{"hidden_size": 224, "num_attention_heads": 7, "num_key_value_heads": 7, "init": "uniform", "max_grad_norm": 1.0, "decay_fraction": 0.726}
MLP neurons of a small language model. Each row is named by its layer, matrix (up: input weights; down: output weights) and neuron, and shows model dimensions 16-79. Each number is 128 + 32 x the weight over its row's rms, rounded and kept within 0 to 255.
After each neuron's rows, "fires after" lists the tokens most often just before its 100 highest values on Wikipedia text that the model never trained on. A number after a token or word is its count.

L6.up299 [154 165 133 113 111 137 173 111 122 140  97 105 175 115 157  78 134 112 145 150 156 115 208 126 169 132 135 147 120  59 138 106 134 169 166 118 132 126  91 131 140 156 119 165 158 139  80 146 148 149 145 123  99  80  88 159 139 106 132 117 157 170 101 109]
L6.down299 [ 76 112 125 183 116 183 129 114 130 134 104 119 171 148 194 124  57 117 132 127 169 106 148 169 156 159  82 116 124  83 153 133 146 139 106 159 168  98 153 127 140 109 142 140 123 135  91 172 121 157 115 120  76 113  89 167 143 129 117 169 164 146 135 169]
fires after: ":" 17, "st" 13, " P" 7, " 2" 6, "en" 5, "D" 5

L6.up75 [116 117 105 108 156 126  76 130 124 139  51 116 157 143 131 154 161 186 161 182 133 158 108 143 155 159 107  88  93 137  99 146 121 140  87 156 179 186 123 117 120  79  99 163 107 116 151  63  93 155  99 134  75  79  90 135  48 173 149 117 130 134  55 220]
L6.down75 [172 139 127 107 109 142 112 107  75 184 119 106 107 165 169 174 136  96  76 156 143 133 146  72  99 140  82 121  25  83 148 138 158  93 104 178 179 115 145 116 183  65 108 162  83 155  76 159 103 117 113 109 123 159 124 145 151 149 116 201 138 147 133  65]
fires after: "c" 18, "r" 9, "ri" 7, "br" 7, "ce" 7, " first" 6

L5.up633 [111 103  90 197  89 128 140 101 106 100  94 172  90  82  78  89 137 136 113 142 153 147 140  81  76 146  79 142 142  85 109 128 127 135 104 110 200 145 144 150 195 144 117 124 129 148 127 110 153 113 123 129  99 135  72 179 115 117 125  95 138 161  92 104]
L5.down633 [107 179 125  53 126 165  64 112 166 105 116 102 192 117  59 124  87 135  47 109 111 156 115 132 129 126 147 135 124 150 155 146 178 131 127 157 144 145  99 141  82 197 120 189 130 121 134 130 169 107 127 203 173 149 166 142 123 153 120 106  94 138 156 118]
fires after: " co" 13, "re" 12, " de" 11, "′" 7, " dis" 6, " p" 5

L5.up12 [128 130 134 132  99 117  70 124 150 136  69 128 114 108  66  98 121 127 110  78 140 126 176  33 105 152 156 133 168 149 103 165 112 122 178 139 124 132 127 126 162 121  96 121 118 133 154 157 143 151 102  98 125 101 129 156 184 109 107 159  96 134 169  78]
L5.down12 [140 113  92 145 132 130 160 155 163  84 165 133 160 106 164 175  56 163 143  87 154  95 103 126 129 101 146 141 144 134 166 179 145  74 128 173 102 132  85 207 136 105 101 160 134 140 126 124  99 105 114 155 134  95 138 101 155 121 157 121 176 116 177 157]
fires after: " Da" 17, " no" 12, " mo" 10, " fa" 7, " Bar" 6

L6.up434 [149 109 143 130  99 113 101  52 125 157 130 136 144  64 149 136 130 195 149 108 137 131  78  55  94 181 139 135 178  78 143 131 113 117 149  76 127 162 135 166 184 142 120 111 136 166  81 157 142 144 162 102 128 106 188 154 109  44  62 122  97 128 129 142]
L6.down434 [178  70  65 120 151 127 107 107 135 159 144 150 129 155 143 154 110 121 166 120 176 158 141 104  98 162  64 145 175 144 206 197 106 149 123 163 171  66  99 140 118 117  92  98 117 141 139 127 136 160 130 116 110 101 121 147 168 149  89 137 180 107 148 113]
fires after: " Gu" 14, "hi" 11, " Ga" 10, " Ba" 8, "ang" 7, " " 7

L5.up405 [139 137 100 102 129 146 128 102 188  78 109 160 153 155 110  80 121 165 152 143 124 160 149  82  82 116 149  91 116  96  70 104 163 110 161 136 141 158 173 130 170 151 130 111 118 125  83 144 155 180 128 163 119  67 130 105 121 135 127  83 137 122  94  52]
L5.down405 [129 142 108 156 104 171 103 130 139 137  90 108  95 126 127 101 148  95 118 140 146  69 137 194 142 139 140 193 162 128 102 111  84  51 115  82 118  95 112 139 163 161 134 179 132 122 117  92  79 145 129 118  88 119 144 184 121 152 113 143 103  49 116 220]
fires after: " Ch" 16, "c" 13, " Ju" 9, " C" 8, "in" 6

L5.up260 [147 159 130  81 142 143  89 104 101  80  82 149 106 141 120 143 180 152 101 204  97 159 138 104 110  80  83  90 119 138 111 176 108 100 170 119 136 194 120 145 105 189  76 148 169 114 113 131 129 134 148 155  94  83 119 139 109 129 116 150 157 167  84 202]
L5.down260 [164 124 164 139 157 108 182 140 118  75  58 163 176 116 107 119 178 148 127  93 113  78 121 142 135 178 134 167  63 126 179 154 135 133 115 142 135 160 128 121 100  30 126  73 188 120 122 142 149 124  81 149 159  53 109 113 168 102 161 121 117 138 128 163]
fires after: "s" 36, "ce" 10, " pre" 7, " Pe" 6, "cul" 6, "sa" 4

L6.up77 [164  75  48 152 113  88 114 123 177 108 147 113 189 141 135 143 165 142 122 151 127 175 138 110 107 141 128 114 140 111 128 149 147  95  89 181 151 131 187 120 150 147 130 149 145 114 105 125 157 111 170 139 168 124 106 147  93 162  35 135 155  63 141 144]
L6.down77 [153 122 165 157 111 132 152 125 148 119 125 174 129  69 108 100 146 115 173 169 154 115 141 120 114 134 176 138  84 127 185 130 111 111  93  30 166 160 173 132 123  88 177 162 122 173 129 122 112 122 131 110 154 144 144 138 187 125 118 105 113 154 129 138]
fires after: " the" 56, " fa" 7, " its" 6, "s" 5, " co" 4

L6.up675 [102 170  93 147 148 109  71 153 144  93 113 116 144 167 150  78  57 140 120 229 121 188 112 120 126 149 114  69 120 104 158 160 133 170 154 187 141 174 142 109 133 126 153 101  98 163 106  96 147 156 107 139 160 133 110 161 148 153 133 164 146 114 125 115]
L6.down675 [127 112  90 167 136 157 144  91 108  87 125 152  98 179 120 128 129 162 146 129 122  94 158 117 108 205 134 107 171 153 138 140 109 126 128  76 116 141  90 129  80 155 164 109 110  84 139 196  98  98 128 150 122 130 124 137 100 135  96  92 121 102  91 151]
fires after: " f" 16, " ex" 9, " se" 9, "ight" 7, " fa" 7, " lo" 6

L5.up816 [129 143 147  85 104  97 120 106 115 107 139 122 132 127 148 113 144 150 120 109  37 146  98  48 121 100 124 143 193 126 164 119 136  95  88  93 128 137 125 124 164 158 124  84 172  94 185 116 128 116 117 162 143 155  80 142  92 108 136  86 157 140 173 170]
L5.down816 [123 114 140 107 158 165 100 130 168 107  67 172 141  89 117 152 119 176 114 142 130  68 187  95  65 161 125 102  73 152 174 172  86 120 179 126 143 133 117 120 133  68 136 113  74 177 127 201  90 118 156  88 116 127 155  95 160 173 152  64 161 132  94  71]
fires after: "-" 23, "ci" 14, " Mc" 8, "us" 6

L6.up702 [180 142  60  80 123 151 131 138 115  82  93  95 169  77 120  98 141  99 182 180 108 214 136  86 133 116 108  83  97 105  88  74 107 181 117 130 108 131 118 164  59 132 131 195  96 121 167 144 135 145 138 214 179  80 115 143 162 151 104 142  88 137 150  69]
L6.down702 [166  70 131 168 166 139 147 163 143 159 179 130 177  85  90 152 171  95 145 133 159 117  80  98 158  98 116 115 106  91 165 182 169  99 124 108  64 159 146 103 214  77 156 114  40 168 150  76  74 183 119 170  80  71 140 175 129 124 142 112 178  98 108 116]
fires after: " comp" 15, "f" 10, "ne" 8, "g" 8, " in" 8, "c" 7

L6.up884 [137 210 110 132  93  94  93 107 101 137  69 128 120 163  72 123 107 158 145 115 159 180 110 136  69 171 135 119 167 159  95 132 125 175 112 142 149 166 165 106 169 103 110 146 113 142 172 143 103 115 170  89 127  73 116  64 149 102 110  59  96 129 186 105]
L6.down884 [127 131 159 145 184 108 129 121 133 106 166 150 140 145 106 133 109 121 140 123  88 113 122 219 161  74  95 120 162  55  86 109 193 151  93 116 116 103 140  72 158 134  82 139 128  91 109 144  90 105 128 140 146 157  79 147 153 148 192 161 134 132 161 141]
fires after: " M" 19, "ad" 16, " Ad" 13, " " 8, " Mi" 8, "li" 8

L5.up679 [144 151 118 110  81 114 145 139 142 129 112 127 155 130  95 137 117 136 106 169 142  99 141 126  74 129  98  79 139 100 173 121 174 145  79 119 166 127 126 140 135 119 127 146 168 101  58 136 110 125 139 123  91 119 132 137 162 143 144  97 154 163 117 120]
L5.down679 [143 147 100 155 187 160 110  99 156 111 104 136 143 129 120 125 185 134 150 130 108 145 187 148 121 179 148  87 132 111  81 128  57  82 127 144 158 139 172 147 133 141  84  75  89 184 126  75 112 174 164  92 158 125 110 101 121 130 162 130 141 156  77 104]
fires after: "cent" 16, " Port" 13, "te" 10, " New" 8, "ar" 8, "art" 8

L6.up602 [124 117 101 132 212 137 156  89 171 176 123 160 109 133 149  89 142 151 119 114 130 123  32 147 107 133 108  88 144 151  76 146 160 104 162 103 116 131 146 119  59 190 162 150 101  50 129 139 166 134 198 135 195 120 170  88 105 100  96 151 119 135 113 100]
L6.down602 [112 149 165 154 159 129 104 108 121  84 121  94 113 104  82 168 118  63 118 159 172 155 154 167 121 129 143 136 151  96 144  90 111  66 118 136 119  95 164 127 116 166 102 157 174 154 141 141 141  58 138 116 117 136 137 119 174  92  96  86 117 158  87 173]
fires after: " |" 80, " P" 4

L5.up354 [164 197 138 114 135  91 124 117 117 150 133 119 176 119  87 144 161 120 138 109 133  84 104 159 101 135 128  64 164 133  99 100  95 105 122 102 116  86 101 126 125 166 102 118 143 117  92 132 124 106 185 176 134  89 119  93  91  24 197 127  93 112 129  49]
L5.down354 [164 120 142 157  84 107 106  83 124 124 184 146 124  99 157  94 152 101 156 139 165 103 155 165 123 139 155 126 166 117  84 108  98 111 118 160 169 128 108 154 131 105  74  98 113 103 135  81 174 213 136  99 151 141 136  98 129 143  79 181 151 145 127 159]
fires after: " " 67, "," 8

L5.up594 [124 107 106 112 121  84 129 186 143 145 137 132 159 115 110 158 175 108 158 110 142 119  89 116 126 139 124 158 116 144 106 173 126 106 131 115 110 129 134 134 167 175 101  55  85 111 116 110 123 158 118 166 150 152 158 122 140 160 149 151 203 131 156 131]
L5.down594 [127 125  93 166  72 114 124 122 189 125 178 169  81 173 134 191 137 103 116 105  77 115 122 154 236 142 138  82 130 128  94 117 160 152  62 123 157 123 104 137 133  78 110 160 127 179 119 189 153 158 115  58 126 138 105  83  79 133 164 131 156 142 140 173]
fires after: " " 29, " w" 9, "if" 7, "tor" 6, " Ch" 4, "man" 4

L5.up644 [137  82 120 180  68  99 132 127 136 118  74 112  91  65  84  84 131 120 166 117 149 115 149  29 101  98 121 107 138 180  85 141 163 163 127  87 174 163 152 100 111 215 118 176 155 116 114 139 156 195 129 204 164 114 180 161  84 126  89 166  95  74 130 185]
L5.down644 [146 115  90 119 119 144  77 125 142  75 149 149 113 114 159 131 147 115 151 175 151 123 135 151  91 136 138  98 169 169 140 115 136 113 185 105 123 125 173 120 203 147  97 157  60 169  90 149 152 127 152 111 179 112 183  80 101  38 130 140  73 144 101 163]
fires after: " a" 28, " is" 15, " an" 11, " An" 8, "ver" 6

L5.up225 [121 123  61 145 153 149 139  99 168 150  98 130 103 111 142 164 137  79 160 163 108 151  83  96 100 123 136 124 124 108  45 112 171 107 121 126 127 110 112  91 137 163 144  51 143 114 180 105 132  82 145  67 139  68 146 206 136 117  86 121  51 130  87 156]
L5.down225 [162 110 128 139 157 126 112  98  84 133 129 119 116 190  95 138 100 217 110 212 181 128 201 140  94  93 143 190 136 109 121 177  98 143 152 162 108 153  47 124 126  87 151 150 145 139 167 220 143 135 173  97 170 159 119 109 166 134 114 130 126 155 123 146]
fires after: " L" 20, " H" 9, " N" 8, " B" 8, "L" 7, "u" 5

L6.up93 [119 143 105  75 129 151 127 143  73 116  94 116 116 164  99 118 158 138 107 162 190 109  98 180 115 182 152 104 106 161 119 132 100 167 135  90  94  92 149 163 128 162 113  83  98  67  44 119 132 186 145 144 145  90 155 120 123 130 116  75 127 123 150  49]
L6.down93 [174  81 122 115 143 226 112 122 202 149  92 128  99 165 121 100 141 114 133 147 189 157 160 110 117 146 111 139  94 121 102 107 157 108 116 143 163 177 137 144 105 105 114 138 113 115  72  95 136 133 181 125 107 149 213 147 152 120 153 122 125 164 129 154]
fires after: "d" 40, " |" 10, "th" 6, " Ad" 5

L5.up22 [140  94 135 206 110 139 128 100 106 123 103  99 166 121 144  78 161  99 129  99 143 173 152 161 130 146 128 129 188 102 111 109 178 113 180 102 127 168 143  94 112 142 119 170 182 152  81 104 125 141 159 135 140 103 160 137 123 138  77 116 129 154 174  54]
L5.down22 [181  40 167 123 154 107 105 161 138 109 144 106 129 111 145  64 114  23 194 136 188 116 157 104 177 145 130 151 171  92 149  78 137  98 153 153 155 114 107 108 101 102 154 145  97 215 143 158 182 105 130 106 163 113 134 115 122 137 145 121 116 147 148 157]
fires after: "," 41, " be" 11, " a" 7, " f" 6, " A" 5, " is" 4

L6.up676 [132 182 140 163 192 137  85  58 166 105 174 134 147  85 142 109 122 125 107 154 106 151 111 129 101 118  99 162 122  95 141 166 138 166 152 113 164 180 101 154 133 156 140 163 131  84 174 142 180 115 107 102 180 166 123 136 119 139 122 148 152 152 133 155]
L6.down676 [154 123  89 146  96 143 149 194 215 157 115  65 146 118 151 119 163  82 169 111  87 153 134 191 103 121 115 140 137 105 151  86 143 129  99 107  47 102 169 100  92 168 125 127 122 163  97 152 115  97 150 152 140 132 171 104 143 102  97 160  78 139 140  86]
fires after: "fe" 13, "ce" 9, "re" 8, "he" 7, "e" 7, "te" 7